python train.py --norm_place="pre" --optimizer="adamw" --grad_clip=1.0
MLP neurons of a small language model. Each row is named by its layer, matrix (down: output weights) and neuron, and shows model dimensions 32-159. Each number is 500 + 25 x the weight over its row's rms, rounded and kept within 0 to 999. Numbers have three digits each.
Before each neuron's rows, "raises" lists the tokens whose logits its output raises most directly, leaving later layers aside.

raises: "s.", "s,", "',", "s\"", "s)"
L5.down276:528464485511488521523524498525498464478501492553534507522480480459517503504502473515520459480497513545522492507470533466492505492521497527478521486499470449513519504490459502478482464477506467516505500452505518521506476516482628531517507493478486460488500479508489512513483466476454513526493525536493501537493517449505532528497502509480496515515446463530511494477501488499544494502522

raises: "s.", "s,", "s;", "s:", "s)"
L6.down2:454526478516565512496510469465510446477489528529525485475498539551512480475480514511504561519502496470490486491501492523453489475561509539471522501496501478433515518522482470506523533504489506483458493490461498536529478522527531498490480483489449539513497474488484531477533512476473508492516492520502443487478499523546506477483503496510519476496477511522474499461521526467518512493475

raises: "ity.", "ity", "atory", "iss", "ity,"
L6.down213:513494513509521533513505506490545530521504505512517502536524470508461512482505498517499528494520516498468491482447535504518502476515499519490499489505530480477510483453533473523435483465513532515519491495475443458529482504493458516519544483449472475477482523518504517509479519465498508533480499515538496521549500485472535490545485548546486498477510472486478498496522463488553492535539

raises: "ered", "ething", "ers", "er,", "ers,"
L5.down56:486487504513496506472511515526536512509507473518471467505462460483482492530500531481550450500529497475465499498509517500504552507523478528520507462478509539517476440522484463514526516542483510510542490495518502498509484496537416519465490499522511497509535500512493481490452507476455534527541491525470535502484477536488529490522468489542531525508520517492501532497459525571566501488510

raises: "\n", " There", " These", " They", " This"
L4.down351:488451513539507487481473476548501549521493470472457466499531515506481511516483489519487523505481499508532510472486526500478534516584498544474525496463485516527527516484478503511518518494497516512491495462495464579489513513518614507513475531505514519497513535529504522461478503486549484527516513536469475495544484504466529528520522530502499510527475496489491501508480490513494489491501

raises: " These", " They", " Its", " Their", " It"
L6.down290:513519475512502502483477503492502486452508490515448519482529500546472515488518491491533547543507491482542471542527541500491545506481511490472525525502497504490489544523524506505502503528468471559521479497478531514526499488498519506494534497462504483500497497461484495475464478499497506530525484505443519528507542548509523522489506518505500556508522479487540497476494501533532532498495

raises: "ity", "ity.", "ity,", "ty", "ities"
L6.down891:480552528506506504521489504507476463525480514498479525492496478458525488554521499516531522525476473509460534504511492490480483461506485502477506469486490467474535491501459529566462451509507496479501551494483542466497489524499487511491525532466522492482511470465493501481533509485512492521509511514522473500565525530466461473506509451459523484514499496511521486497523480458492453549500

raises: "ities", "ially", "ity,", "row", "ously"
L6.down456:535473472493528483474499486502491481531512500523531504485500545496544548526496514502461542503493430492494529470491488521500504496467468494440502489511475505537510527536506481492494456476497509516476476490457488519509496509516531529482484498493479461526472485507536503481500514501515515542500522531499527470533529475503522499524534463456472523491539528534495513488492476560473507514501

raises: "\n", "===", "==", " |", "by"
L4.down863:494474535554496492514468499487533503464507487495480504484513483463497518538535519495456521520498482496477466463512489465488516478521497481509525486479491486540502508478445527501541500480517499486538489504454511451508503533582584547481501474518496434469485502495540558481476510512533505508508514476504486507500506518469531507489534506510500512483479524483506516499502533460535526502573

raises: "erson", "al.", "al", "ations", "al,"
L5.down658:498514488499488524472520463447539519442497522433473570532528495527505509486494477501489492476494450508501459461488503479515490516476528511499515480500516547487499511513559467466475523509507489509480508525519457459506459528442507511510477469500534533506504503504502522530519520450493539491515508490464477502501539491499555510475508501562460518510515495545522496475503494477504533539482

raises: " \"N", " \"H", " \"A", " \"S", " \"C"
L6.down827:497556485493465521501548523531466522473512507535498499483475477513540486515509484504480516511483520462504494455482531479494494508532521481459519535504486528513499511494497493463515519489518520490470530508512500531543498465515548496472480506500567467482524485452480506447466521528463481485480501505512469455486443455538492517527457491521537513460531521513506503486477473542522514501511

raises: "al.", "al", " of", "ature", "ality"
L6.down893:462503476461476483498463470466476486533491532504488454511501501492497494465491460512461491499497477503537511497474483478528535497546494522485515497518500527472529481508484489484529496447504499539495458484499482497516512524514533541463527483565487485516525470499523502510499502474475488501537524516497504517510504496462460538466534461541476473547507528501530487466501474527496489509508